{
  "d_mlp": 1536,
  "tie_embeddings": true,
  "lr": 0.00738,
  "warmup_steps": 381,
  "decay_fraction": 1.0,
  "train_tokens": 665800000,
  "dataset": "wikipedia_en"
}
MLP neurons of a small language model. Each row is named by its layer, matrix (down: output weights) and neuron, and shows model dimensions 128-255. Each number is 200 + 20 x the weight over its row's rms, rounded and kept within 0 to 999. A neuron's up and down rows have the sign that makes its largest values positive.
A block is one neuron, or neurons of one layer that tend to fire together. After each block is what it responds to, as a language model described it from the Wikipedia text at the highest values.

L5.down84,212,159,201,231,206,214,227,179,186,210,209,194,183,196,188,211,213,208,202,225,186,203,185,180,225,203,205,209,209,211,197,213,192,187,201,213,206,194,181,208,199,199,199,188,210,203,225,215,220,195,214,234,217,190,233,239,200,221,193,202,182,244,193,193,196,213,202,197,192,208,235,228,191,237,170,186,197,197,185,219,188,223,216,179,214,203,185,207,229,189,210,175,192,158,176,197,172,183,210,212,171,186,201,172,202,210,223,239,184,214,203,194,210,215,177,183,205,197,200,206,246,224,214,204,190,168,201,178
L5.down158,205,141,210,196,192,234,185,187,180,182,210,170,198,183,222,185,199,166,218,202,247,225,171,218,186,206,210,226,183,201,208,222,199,231,197,202,218,193,181,194,184,214,213,196,194,202,154,188,216,191,167,238,199,204,196,199,162,205,212,205,191,205,190,225,218,176,215,222,172,184,229,178,232,202,231,191,182,178,187,178,227,196,227,203,203,181,193,221,203,214,212,208,210,172,209,156,187,193,179,188,193,218,204,150,209,210,187,163,199,167,223,212,191,217,203,209,200,195,240,178,177,220,172,185,195,192,210,196
L5.down181,179,214,235,184,187,195,178,219,227,192,236,173,195,201,200,157,195,235,212,204,173,211,166,188,174,197,215,200,206,209,240,210,194,204,191,211,219,168,194,210,225,171,190,189,215,205,251,183,183,213,199,158,209,185,214,171,226,185,187,198,210,189,197,209,216,214,222,234,195,215,179,193,192,175,226,173,167,179,229,204,206,176,192,222,183,163,205,218,231,167,176,205,181,252,230,189,229,224,181,192,187,170,209,227,203,175,170,206,173,214,235,151,228,208,191,221,238,207,216,224,203,222,243,194,183,199,235,209
L5.down217,238,210,197,214,175,172,195,191,206,214,222,210,211,192,208,205,222,175,179,205,178,196,222,220,193,189,199,187,202,190,232,160,198,194,211,257,155,178,231,136,237,221,182,220,227,247,172,195,203,173,212,212,200,228,204,167,203,193,204,211,191,175,188,222,179,180,209,202,182,187,205,193,211,172,195,194,209,182,205,159,216,197,195,167,163,232,186,223,205,200,188,209,178,206,169,193,213,209,224,156,222,184,213,205,225,229,205,244,208,183,187,201,231,191,194,220,212,205,175,185,191,188,177,142,224,208,170,214
L5.down694,191,203,184,180,186,162,215,222,179,130,196,213,231,195,207,223,195,209,203,242,213,228,183,202,178,202,200,208,192,192,198,216,215,204,197,205,171,215,180,181,208,199,214,182,227,208,196,264,212,214,201,204,189,201,215,182,230,187,202,212,233,187,188,221,186,198,193,181,179,195,226,164,225,204,237,204,212,148,205,165,157,200,200,181,193,170,192,198,175,189,208,178,209,207,219,188,199,231,180,172,188,224,183,171,215,203,244,178,202,202,187,189,215,200,166,197,205,214,212,181,172,190,195,217,207,179,194,239
L5.down806,158,184,193,209,202,214,202,172,198,245,240,194,199,189,189,195,191,207,214,141,189,168,185,191,162,169,208,191,238,207,256,213,195,233,172,210,200,203,195,245,170,207,213,221,189,232,177,213,168,183,170,195,205,181,183,176,215,199,209,187,209,201,191,222,181,194,221,210,205,204,175,200,198,169,178,161,213,213,217,216,184,199,166,203,217,207,199,212,216,176,194,175,216,199,222,180,209,174,200,200,170,191,231,176,171,195,219,207,191,145,227,206,248,260,221,199,185,198,221,186,198,182,204,209,200,217,215,196
L5.down895,200,212,188,190,179,158,191,169,179,185,172,179,211,210,198,226,198,226,203,217,181,183,197,171,203,176,177,198,201,187,225,178,187,179,173,209,173,177,257,207,196,226,209,187,194,216,192,217,216,200,189,236,212,186,166,196,195,202,185,187,187,181,176,169,224,182,188,190,217,177,191,218,222,194,171,218,225,205,158,225,146,211,212,161,210,183,210,200,211,219,231,186,188,200,205,208,192,180,209,204,204,184,233,233,207,174,162,202,202,213,221,189,179,222,209,154,203,230,191,201,197,195,170,213,185,188,218,193
L5.down1084,188,186,240,214,141,213,220,235,234,176,192,238,187,196,194,235,199,160,181,211,187,182,166,193,227,164,204,232,168,201,211,185,186,198,199,234,202,180,190,201,199,189,203,179,199,180,213,206,237,233,210,227,227,167,213,232,204,231,190,252,215,188,207,206,210,183,190,195,182,193,207,195,200,186,234,200,230,196,160,210,185,203,218,230,217,196,198,214,175,173,154,181,233,221,202,161,220,181,184,177,194,196,201,179,200,195,245,198,212,217,187,196,224,217,193,204,192,223,161,193,214,220,191,234,207,179,204,233
Adverb endings and qualifiers. The -ly piece completing split adverbs (slight-ly, rough-ly, entire-ly, stead-ily), plus qualifiers like only, somewhat, not, despite, subsequently.

L2.down785,198,188,194,198,190,209,164,194,217,206,186,184,216,153,209,180,202,185,218,238,186,213,167,190,208,191,196,206,225,216,246,158,180,220,205,185,187,207,198,172,198,185,221,197,195,184,198,187,183,217,204,237,175,206,213,173,211,183,226,195,188,231,195,162,154,197,195,198,207,208,175,197,225,210,189,222,246,216,202,206,174,182,183,200,213,184,213,229,197,195,196,243,192,202,164,245,238,193,178,209,196,165,220,202,200,214,202,192,197,207,223,174,222,181,209,194,209,203,199,198,189,185,210,217,190,170,205,206
Title-case words in table headers. Capitalized words inside multi-word headings, table column headers, award categories and proper-name titles, e.g. Cross Country, Directed by, Rising Star.

L2.down50,223,207,198,212,167,208,224,207,208,187,193,197,178,179,206,216,196,181,186,210,204,190,185,204,197,196,189,181,175,134,178,203,200,225,207,188,227,181,210,200,176,195,189,209,196,194,204,185,199,199,174,198,222,175,206,216,191,205,218,194,210,205,197,235,207,215,184,183,210,218,198,209,201,228,202,201,65,203,213,194,202,226,220,203,214,209,188,189,191,175,196,181,212,207,230,171,193,209,200,185,168,235,178,212,211,218,183,199,206,216,222,196,170,201,188,206,205,191,224,212,200,219,192,194,196,182,200,166
Proper-name first piece. First word-piece of a capitalized proper name, usually a person or place, beginning a new name after commas, pipes or prepositions, e.g. Jac(ques), Brad(ley), Mar(ienborg).

L4.down499,183,200,222,218,199,241,172,213,229,209,194,211,234,219,218,216,177,185,212,169,203,222,233,189,198,204,218,203,158,202,228,225,155,210,182,207,184,217,195,213,185,194,209,212,193,189,225,194,192,231,209,196,207,233,230,183,226,158,190,178,190,188,207,216,184,170,184,234,185,207,186,210,226,194,196,201,181,152,192,216,189,196,176,198,216,191,191,199,204,189,201,237,190,184,167,190,230,211,204,227,172,230,203,207,187,224,195,193,206,194,168,167,180,201,267,213,176,206,176,198,235,215,205,178,225,203,213,206
L4.down704,197,164,195,194,200,166,248,204,197,219,198,190,203,176,198,223,219,201,228,186,234,181,210,239,192,202,187,202,179,167,190,230,194,207,195,188,164,216,233,220,219,188,189,211,193,216,191,210,204,225,192,176,209,178,185,174,189,200,199,188,195,208,227,223,202,220,172,178,216,260,210,188,210,227,215,190,192,202,186,145,194,200,198,201,189,215,204,197,193,205,206,203,200,215,179,187,202,143,180,169,219,216,202,211,204,203,231,237,204,180,203,186,167,165,212,244,220,209,171,189,200,205,228,205,232,184,227,214
L4.down958,174,208,212,181,190,187,216,221,194,176,177,185,196,164,172,192,195,237,199,196,171,206,201,226,222,186,222,214,220,204,189,146,219,220,179,198,191,224,203,158,195,196,203,210,190,200,219,192,210,198,216,198,190,192,184,186,184,176,214,236,209,212,223,225,186,187,180,145,227,226,167,214,174,209,165,194,204,221,185,218,186,193,182,194,182,162,211,205,176,161,201,230,193,180,220,173,225,210,187,200,196,206,198,202,214,194,233,223,199,187,230,209,212,196,214,192,198,193,208,213,211,215,202,210,182,220,211,174
L4.down1105,215,203,197,181,181,204,182,183,185,242,191,203,200,184,186,216,241,170,207,186,192,200,218,198,216,212,205,173,186,194,192,165,201,179,197,203,211,226,176,186,174,203,207,189,161,191,175,189,192,213,159,225,224,238,217,212,215,194,182,181,183,225,207,228,220,198,190,220,195,212,226,189,208,243,187,218,189,175,217,203,156,189,239,183,208,162,162,207,158,184,206,192,203,216,240,196,204,226,192,190,229,204,227,199,208,205,196,206,229,203,184,186,228,167,245,204,206,242,211,210,214,194,185,209,202,223,223,207
L4.down1258,214,184,192,180,196,202,233,191,205,204,183,181,192,229,207,185,223,204,206,229,240,225,197,208,203,183,197,168,193,197,217,177,226,198,167,189,186,201,193,198,209,154,193,216,180,204,194,201,209,214,212,194,224,168,194,197,181,200,195,179,226,197,200,170,233,171,230,227,226,233,192,198,190,230,182,183,204,196,220,159,218,198,178,230,208,238,176,220,226,217,221,168,212,238,182,186,187,177,183,227,220,223,205,193,198,193,205,186,182,215,178,211,203,211,210,236,227,227,213,153,221,161,239,199,217,213,231,211
L4.down1288,191,206,209,193,206,190,176,192,177,196,163,224,201,186,202,215,230,160,193,192,221,201,159,186,196,188,179,199,160,187,170,191,197,201,190,212,191,230,180,205,203,187,213,241,229,185,222,186,208,200,215,243,198,206,221,202,204,200,211,200,187,191,217,215,205,247,185,202,147,207,178,231,198,212,219,201,249,212,193,181,222,197,237,190,198,182,167,209,213,178,206,202,220,219,172,220,211,209,192,208,164,186,216,211,209,214,222,213,184,183,213,211,236,200,214,210,179,215,189,205,233,200,203,202,214,246,178,190
L4.down1437,199,201,182,235,210,206,169,187,194,203,199,208,188,182,203,176,179,238,189,168,224,204,228,175,217,186,164,181,172,202,179,237,206,163,196,176,182,216,173,185,147,228,228,211,201,173,231,187,181,184,206,184,221,202,246,194,200,193,202,205,190,187,186,186,198,198,206,179,161,203,199,195,198,226,194,205,182,201,172,192,192,191,224,193,222,195,196,190,199,222,205,153,230,221,231,210,198,174,177,198,207,237,219,205,192,199,228,161,143,203,186,168,193,214,175,220,176,164,199,215,210,206,180,193,195,225,168,172
L4.down1528,187,226,201,230,198,185,176,200,184,209,209,212,170,203,206,195,218,213,204,169,212,202,219,192,199,193,189,213,196,211,191,207,186,184,202,211,191,201,169,210,165,197,207,181,203,218,203,176,203,190,211,199,219,205,173,217,230,197,166,177,209,201,202,190,205,195,199,210,198,216,183,199,205,190,230,204,204,179,193,203,181,153,195,238,206,223,197,177,210,204,237,180,187,211,211,191,215,196,206,188,202,204,196,239,225,180,173,212,216,192,162,196,223,189,166,212,218,228,230,221,214,206,224,183,201,210,201,192
Ordinal number suffixes. Ordinal endings and ordinal words giving a rank or placing, mostly in sports results tables and athlete bios, like 7th place, 2nd, second entry.

L4.down262,197,195,181,171,209,214,200,180,191,218,191,185,227,213,207,202,202,230,222,213,161,191,226,199,227,227,192,194,255,197,175,171,214,209,177,170,200,215,220,209,211,183,220,213,209,161,203,194,183,190,221,202,194,192,210,230,202,206,239,185,193,204,206,189,211,197,215,201,226,214,169,182,233,199,218,175,171,219,172,207,213,217,229,200,204,209,195,224,201,204,211,175,207,246,177,216,179,226,194,203,203,179,200,221,189,187,195,185,219,188,221,204,170,233,208,195,190,193,195,197,199,177,192,195,199,181,212,233
L4.down432,193,236,161,175,182,210,226,186,177,204,203,169,209,161,223,196,201,183,234,198,209,230,205,212,226,210,170,223,172,200,180,172,199,205,226,217,194,209,198,217,225,203,218,198,231,220,243,192,182,183,216,193,187,232,184,214,212,194,187,195,176,187,200,195,213,175,229,170,176,229,209,231,231,204,200,209,217,181,189,189,241,190,173,181,219,226,194,136,177,215,192,178,219,209,206,200,208,216,215,157,211,214,246,198,199,181,193,207,180,211,212,230,192,205,227,204,217,202,263,185,230,218,168,212,208,214,221,217
L4.down854,202,206,146,223,192,181,193,182,201,205,221,181,188,188,192,206,205,167,267,225,210,228,168,181,182,204,194,240,187,179,230,211,174,214,198,211,198,214,213,222,216,212,190,207,225,201,203,217,177,218,198,205,205,211,198,233,176,178,174,185,203,217,158,188,224,200,209,181,192,162,234,197,232,229,194,192,225,172,200,184,221,216,219,175,172,195,183,193,206,209,173,178,192,207,216,203,191,206,207,194,214,229,219,227,168,186,213,200,250,203,165,193,185,191,201,188,234,172,204,207,216,183,190,205,193,179,185,205
L4.down955,223,226,200,204,197,177,186,195,181,204,205,201,194,182,210,219,212,213,231,233,208,200,233,201,214,177,225,223,184,211,218,183,191,211,208,201,187,221,179,223,189,203,241,150,219,203,196,196,196,206,216,205,185,178,196,243,192,196,217,176,199,219,228,169,187,173,216,177,220,201,179,212,212,186,228,182,206,188,218,163,182,179,187,188,176,242,185,206,229,223,189,161,178,199,177,210,213,223,182,176,230,165,196,231,206,212,220,167,197,164,245,179,230,240,178,208,212,144,222,222,231,182,203,206,176,236,206,213
L4.down1008,163,195,136,180,235,197,196,187,248,231,227,179,185,205,216,213,174,182,230,181,182,176,204,234,168,196,205,183,231,190,205,178,185,212,198,170,191,191,210,196,175,187,186,220,194,213,198,234,182,214,223,181,212,223,213,185,191,194,194,195,163,178,198,182,207,221,260,213,190,184,210,172,199,229,204,201,215,244,207,194,204,184,190,213,218,199,224,205,204,175,157,212,197,218,185,198,214,235,210,204,186,179,204,172,215,205,210,215,236,155,170,166,218,240,194,169,206,196,198,208,212,178,204,210,172,186,225,191
L4.down1285,209,208,219,193,164,181,214,222,208,155,193,191,186,207,224,196,219,194,208,213,206,173,204,216,217,127,186,178,215,195,151,165,194,205,205,184,223,188,206,207,161,187,231,197,187,213,162,200,177,190,193,193,222,170,178,168,165,206,191,183,187,168,196,183,212,212,195,237,210,215,180,182,166,207,174,163,210,204,217,207,206,217,195,204,186,218,189,248,195,189,191,213,204,206,199,207,208,175,201,217,209,207,200,201,174,210,215,189,184,223,219,190,194,208,221,210,192,215,208,218,229,188,171,230,219,189,196,211
L4.down1327,185,218,179,205,217,195,166,218,207,211,223,197,209,190,195,193,194,206,208,176,189,198,196,203,178,185,213,182,187,209,178,184,197,251,211,189,205,203,212,204,211,197,193,207,189,182,201,174,223,212,188,195,200,179,202,216,176,197,195,210,198,186,164,193,180,192,264,194,219,220,180,181,231,208,202,208,224,200,198,227,173,237,196,212,199,209,172,201,191,163,217,181,192,198,211,216,195,189,146,209,221,194,190,173,192,191,205,187,188,184,208,183,255,222,195,173,204,223,204,214,176,194,203,195,182,186,198,206
L4.down1483,145,181,181,209,223,161,178,195,182,186,197,183,192,228,200,197,172,188,182,161,184,218,225,177,200,172,164,227,190,192,199,184,208,222,165,175,212,188,160,230,217,219,241,183,181,229,218,207,222,193,173,198,215,199,188,207,162,186,227,201,200,217,187,198,196,197,218,166,237,228,173,166,222,196,214,181,192,196,223,218,225,190,247,221,213,235,189,215,183,201,203,216,203,182,195,203,196,223,190,218,208,200,174,181,168,191,200,174,210,168,208,191,215,161,197,183,179,184,231,190,197,216,194,212,188,196,238,226
Male first names. Common male given names opening a person's full name, often in tables and lists after a pipe, comma or dash, such as Paul, John, David.

L2.down1140,193,160,187,213,174,215,223,180,198,221,179,189,220,181,230,154,210,214,193,233,193,209,191,148,192,214,201,211,207,233,207,204,215,154,206,248,206,183,190,197,173,181,213,215,199,226,239,214,215,227,208,210,204,181,169,217,246,195,165,180,214,220,194,211,193,251,205,199,203,185,213,204,171,206,206,211,204,196,234,235,179,187,175,221,209,197,200,232,203,173,224,223,199,214,207,197,203,210,214,202,232,163,189,204,158,215,204,211,205,180,181,249,215,197,186,194,205,199,220,227,214,212,197,214,201,210,204,183
Sentence-initial word. The first word of a new sentence or line in encyclopedic prose, mostly after a period, e.g. Released, In, This, After, However.

L5.down212,182,195,209,199,209,210,224,220,188,207,186,209,198,187,155,194,188,163,214,166,227,217,186,213,226,199,203,217,183,244,173,207,180,217,210,227,181,199,181,199,193,211,196,205,192,205,221,218,201,216,215,184,190,220,214,208,229,184,229,195,167,201,179,217,221,162,205,179,239,200,265,215,194,221,197,207,178,176,211,181,183,190,199,238,188,169,215,203,196,189,170,196,179,212,213,226,172,203,214,224,232,224,178,181,184,230,220,170,217,226,179,214,215,191,210,185,192,178,184,196,172,230,229,204,191,219,193,199
L5.down298,206,202,227,231,164,172,180,187,190,216,199,192,173,225,207,192,232,193,176,194,205,218,206,228,211,212,206,204,208,194,222,189,174,210,237,173,200,193,196,196,163,180,204,144,195,180,184,217,192,223,216,193,201,194,220,220,221,230,223,196,201,188,229,189,190,186,194,188,194,204,195,170,210,209,159,182,198,217,221,222,198,209,177,189,237,190,237,230,209,169,181,182,203,179,207,184,206,186,186,212,201,144,171,211,175,191,199,248,203,194,199,210,216,201,182,210,190,206,158,230,183,135,204,250,200,145,211,222
L5.down788,188,220,198,173,181,169,225,201,192,216,203,195,193,208,225,197,210,181,213,218,193,179,206,188,201,204,157,193,216,208,175,194,218,206,209,195,210,226,197,178,211,179,219,228,191,224,211,202,227,217,218,195,215,186,223,232,206,208,196,231,194,188,186,238,255,196,202,180,210,218,175,188,161,230,187,202,184,166,224,216,208,167,185,231,181,241,183,205,186,182,152,175,175,224,213,207,171,203,177,217,238,199,188,217,216,180,224,184,210,193,207,190,218,176,174,175,135,205,215,202,215,181,167,208,202,180,209,232
L5.down921,197,217,205,213,233,181,219,170,165,209,165,211,242,169,195,171,159,220,220,193,198,185,170,226,212,179,176,213,252,218,207,198,170,204,194,196,211,204,209,173,222,236,185,218,218,200,168,194,202,212,210,213,195,251,219,221,193,226,196,209,208,180,214,216,211,173,214,189,203,192,193,238,216,238,219,194,179,166,224,231,191,203,202,174,215,234,210,167,213,204,220,224,211,186,176,155,221,218,207,192,217,218,182,184,188,209,230,182,187,205,229,192,217,203,223,215,194,209,199,159,206,190,225,192,192,197,172,223
L5.down1024,218,180,192,210,259,207,212,200,198,215,208,207,170,204,187,216,227,243,178,220,242,196,196,203,174,227,199,233,192,188,216,213,195,193,182,192,210,234,212,176,182,192,197,214,225,192,186,197,215,215,157,211,218,189,208,245,202,216,217,197,171,198,190,178,182,203,211,211,225,204,186,193,199,231,188,234,217,187,198,202,208,203,189,219,188,217,220,216,192,227,212,212,200,211,240,213,193,232,187,162,195,191,184,243,178,195,204,192,200,205,193,186,220,177,225,184,198,232,223,202,185,187,187,161,189,204,173,229
L5.down1173,201,204,187,207,209,217,199,199,198,222,189,202,220,190,195,226,199,187,241,222,189,214,233,232,201,215,203,201,159,175,169,199,188,235,192,200,215,204,220,216,241,185,219,234,181,189,193,181,185,190,170,189,203,187,191,212,205,192,198,207,181,202,189,193,185,205,240,217,215,189,179,188,232,225,166,178,183,204,169,226,214,210,205,193,233,224,221,192,198,211,193,242,179,202,193,210,195,204,178,198,197,206,219,206,181,181,196,224,209,192,219,213,196,230,229,188,209,162,198,183,195,194,208,182,209,185,224,210
L5.down1422,201,159,173,167,188,206,176,201,238,235,231,216,205,199,181,189,221,208,196,244,202,217,193,244,192,198,202,214,230,197,198,195,196,194,179,228,198,192,202,173,201,204,201,206,175,215,193,187,172,231,216,228,192,191,192,188,204,197,178,213,224,175,195,251,173,181,201,222,180,202,188,171,200,219,220,199,193,206,169,209,172,223,183,235,226,206,198,199,208,229,206,212,221,219,202,167,187,187,197,214,192,206,181,206,209,150,186,188,191,184,169,211,210,222,187,225,231,219,179,233,192,196,234,219,203,186,231,214
L5.down1484,215,209,190,199,172,198,217,223,183,212,224,205,163,205,217,214,223,167,188,191,180,206,235,186,205,181,187,177,192,212,210,214,227,245,200,174,199,193,215,190,171,204,192,156,192,180,184,175,189,197,195,197,198,176,243,208,157,156,230,207,183,211,209,177,192,209,213,212,228,230,182,186,210,197,177,200,215,200,192,186,170,184,197,205,231,208,179,211,197,243,195,217,226,176,177,230,246,156,217,207,229,188,231,220,207,205,192,188,195,174,203,188,206,214,213,161,223,188,161,202,172,182,208,184,195,219,208,193
Personal name starts. First-name tokens or their opening word pieces in lists and tables of people, as in Vlad(imir), Pet(r), Juan, after pipes, dashes or country codes; also invisible characters after coordinates.

L4.down580,199,202,215,203,207,191,214,238,200,189,197,163,167,214,198,180,222,240,212,213,247,211,188,190,205,206,206,187,174,176,211,194,208,216,172,189,194,203,191,204,232,202,185,198,216,213,180,208,200,219,201,177,194,211,176,177,209,189,209,191,182,195,220,178,181,199,185,207,200,217,231,249,257,170,218,203,202,205,212,227,192,201,200,232,229,159,180,202,207,200,204,205,239,191,180,179,188,230,197,246,179,211,231,179,198,212,236,233,204,174,219,237,187,186,185,199,243,206,201,180,223,202,223,222,192,186,237,214
L4.down849,168,212,210,204,166,214,202,181,229,214,238,215,228,191,238,184,195,196,182,226,186,242,220,230,211,199,164,207,201,231,217,185,180,187,175,229,195,215,193,189,198,212,222,208,207,174,193,202,181,183,165,230,222,202,181,211,200,177,168,217,191,204,199,209,213,189,157,231,219,223,214,227,203,236,182,186,202,188,182,197,197,203,187,173,232,186,188,231,200,185,206,212,211,235,234,187,204,177,172,181,225,191,207,200,196,205,186,216,185,184,215,207,182,179,207,211,205,209,239,182,214,190,233,182,224,203,234,182
L4.down1046,222,196,184,199,205,201,162,197,188,199,226,189,212,202,206,198,185,208,185,204,199,232,184,196,213,161,204,222,207,184,150,194,199,161,161,189,215,181,196,176,247,177,188,207,252,201,233,204,204,215,219,184,160,230,221,207,197,211,222,174,248,219,200,172,211,217,243,168,219,203,202,208,226,202,215,208,229,173,214,190,179,199,211,182,187,201,256,196,200,180,220,175,208,183,187,200,194,207,217,226,195,179,217,201,202,215,247,240,210,191,180,160,200,187,204,238,211,234,220,194,201,223,198,210,210,194,210,235
L4.down1148,165,191,187,190,178,182,212,179,211,197,197,212,218,202,209,169,168,197,219,222,182,250,205,194,210,178,189,207,180,208,197,239,226,168,215,220,190,197,189,198,224,231,221,202,180,191,240,202,218,156,203,205,220,206,195,250,207,183,209,227,229,212,205,217,186,190,198,192,216,210,196,178,231,204,181,194,224,197,205,228,190,185,180,190,200,180,158,227,176,192,199,187,220,230,218,228,214,213,192,165,207,193,187,234,213,244,220,199,209,204,186,179,219,219,188,218,206,191,205,200,193,237,164,205,219,235,213,215
L4.down1159,222,162,194,211,217,197,213,195,208,189,166,245,211,154,201,178,218,185,211,190,228,186,191,217,192,198,213,197,177,219,219,191,207,191,222,221,205,207,230,188,186,215,214,247,206,214,197,199,240,204,232,200,222,202,194,199,201,255,209,203,211,211,202,179,193,212,207,124,160,213,185,184,236,263,187,206,183,191,209,220,236,187,204,186,203,221,202,236,215,191,237,196,191,205,184,191,188,191,253,191,179,163,197,175,212,209,180,228,160,202,201,217,217,190,215,234,213,211,190,201,181,160,201,183,214,205,219,187
L4.down1180,231,170,190,226,175,207,267,204,218,202,204,236,174,196,217,198,189,204,201,210,191,198,191,181,224,229,220,164,208,169,218,197,190,233,189,206,219,235,204,175,198,176,195,221,221,193,179,213,220,185,204,204,228,185,200,211,231,195,214,176,214,172,165,218,210,216,212,192,178,221,185,198,207,194,165,165,181,177,170,227,213,191,189,176,197,211,215,197,189,208,170,211,192,209,181,249,217,185,194,217,200,166,170,189,156,219,198,205,201,210,215,230,221,226,218,227,228,214,163,163,188,169,221,227,165,185,202,228
L4.down1309,174,206,140,202,199,155,198,213,209,145,226,185,209,189,203,175,203,202,214,200,185,196,187,219,194,225,212,187,187,211,198,200,196,222,192,224,202,188,212,206,206,208,196,173,213,185,209,220,207,224,192,189,193,205,173,208,202,198,201,217,198,186,226,163,180,204,177,204,259,206,189,221,212,167,191,193,203,208,180,192,214,203,199,184,195,198,194,205,196,209,198,208,193,216,209,219,151,206,200,221,213,198,206,205,237,180,214,222,194,199,221,164,176,188,192,189,189,214,207,202,194,160,216,208,223,219,197,237
L4.down1423,239,217,174,200,187,204,160,203,234,178,223,189,191,211,210,185,205,226,196,188,216,211,188,206,227,222,186,233,187,185,163,203,199,165,195,140,184,159,201,219,188,220,213,193,200,193,238,200,199,192,195,207,223,176,238,183,212,199,173,203,193,217,202,205,223,228,184,234,186,240,222,217,218,218,174,216,188,152,204,208,205,178,190,183,179,225,216,207,202,193,213,204,173,155,230,213,164,196,205,179,222,191,217,211,165,214,220,199,183,220,195,151,214,208,222,183,199,189,182,188,206,230,199,208,221,200,186,197
Modal after subject. Modal and auxiliary verbs right after a sentence's subject and before the main verb, such as could, would, cannot, can, will.

L5.down93,215,215,176,194,192,170,190,213,214,194,199,187,201,184,176,200,203,185,205,205,199,191,180,157,212,218,190,188,173,205,185,200,210,176,219,194,187,220,208,191,177,216,197,199,249,137,264,192,173,221,234,184,206,199,179,185,184,204,158,186,224,189,211,228,169,161,206,229,212,201,244,211,181,198,193,170,192,202,209,237,149,193,235,186,213,222,206,203,205,221,211,168,223,218,210,210,175,203,198,214,176,198,196,176,211,192,198,177,212,233,222,172,176,177,202,175,212,232,227,227,230,230,191,222,201,195,170,215
L5.down254,225,189,192,199,210,217,221,167,209,173,184,216,182,210,170,160,192,183,206,189,219,205,228,216,196,179,204,209,162,190,164,179,229,110,158,179,200,233,181,190,192,199,217,208,210,168,203,183,193,177,211,196,176,205,196,231,175,175,216,207,188,227,190,184,207,219,190,214,206,203,180,202,218,206,194,213,179,183,210,221,167,213,203,177,206,188,202,184,195,229,198,182,219,191,196,194,193,187,209,185,173,234,219,186,200,196,185,155,234,197,198,172,187,198,184,187,218,185,206,191,227,225,191,217,202,162,211,204
L5.down306,174,212,222,188,247,218,181,196,232,203,165,224,149,189,200,171,238,206,142,225,198,195,195,225,165,132,132,194,195,207,184,213,194,209,185,219,202,198,208,190,195,180,219,222,187,177,204,209,171,202,220,180,221,196,259,200,186,201,213,205,231,226,167,210,214,176,195,192,202,160,181,242,194,203,180,182,180,199,200,162,208,185,208,206,207,215,178,254,184,181,194,192,170,190,164,190,178,170,221,175,181,208,233,205,213,207,193,197,188,181,209,221,184,232,190,165,201,221,189,203,201,230,200,199,193,172,191,210
L5.down431,215,250,205,205,209,196,190,218,215,218,211,208,226,210,239,188,188,196,208,175,216,199,164,205,190,243,194,196,213,204,195,197,189,202,217,173,199,188,209,195,189,241,193,212,183,225,177,189,210,169,181,152,195,194,211,185,187,183,211,180,169,226,192,203,205,237,222,232,238,190,237,185,202,205,198,217,211,226,201,179,215,200,178,160,208,183,185,210,182,191,180,187,162,176,188,178,187,200,198,211,207,208,220,197,209,232,222,214,204,200,209,214,186,205,205,200,202,177,224,194,175,184,204,168,188,205,171,189
L5.down576,199,223,216,206,236,174,192,197,192,181,203,215,178,233,224,231,210,184,205,215,155,211,154,173,200,218,220,220,195,176,210,214,184,208,207,181,195,187,195,185,216,183,226,207,232,177,199,189,180,173,170,210,196,213,179,240,214,203,203,225,215,157,178,222,196,176,183,184,181,250,140,195,195,202,214,179,217,201,204,220,187,232,210,189,205,191,205,219,198,219,218,223,167,218,204,200,226,160,209,212,186,214,200,211,193,221,172,186,204,165,219,178,188,155,219,232,209,225,190,187,239,226,176,233,197,181,174,189
L5.down732,221,205,189,219,203,198,196,196,182,186,221,184,168,223,197,202,155,220,186,207,205,209,216,194,189,182,205,196,166,219,174,197,174,190,224,201,186,216,200,183,151,225,237,200,239,197,200,204,215,242,235,184,183,208,199,194,244,239,255,172,226,221,235,187,215,181,188,190,236,211,179,212,204,205,164,213,180,164,209,183,202,184,223,196,212,155,194,205,206,159,240,166,193,203,181,206,177,213,190,215,204,188,194,202,219,267,182,222,191,196,177,234,202,176,192,176,190,186,185,207,196,172,199,227,224,199,174,226
L5.down852,174,195,228,215,215,201,202,183,221,189,219,187,183,186,218,195,227,220,193,212,210,199,180,195,211,182,192,219,193,203,201,190,191,201,216,216,171,181,191,196,199,200,200,195,199,167,218,203,192,222,212,237,211,193,196,203,184,217,209,194,184,191,213,193,161,208,193,205,189,172,223,227,220,198,217,196,196,193,149,225,179,203,213,168,174,211,175,167,221,198,186,194,202,231,143,216,180,209,216,216,230,200,203,216,224,233,198,240,192,190,182,197,222,191,223,200,216,199,223,174,206,206,201,220,195,198,164,190
L5.down984,228,215,211,193,205,231,177,188,246,172,209,189,218,187,187,236,185,157,217,236,175,202,191,191,196,175,241,183,182,191,220,172,161,182,195,215,207,169,187,195,192,214,186,226,202,195,173,203,181,180,204,216,176,220,192,194,193,209,189,192,182,205,206,198,203,159,188,225,198,202,220,203,184,203,206,170,212,203,170,240,216,210,205,192,160,174,216,213,196,172,202,218,215,211,171,214,178,207,183,206,175,224,184,180,215,229,213,194,213,190,201,175,162,163,199,217,219,255,194,194,235,238,209,178,183,172,217,199
Award and season nouns. Final nouns of award titles, above all "Year" in "Player/Coach/Song of the Year", plus "season", "Award" and ordinal suffixes in sports stats.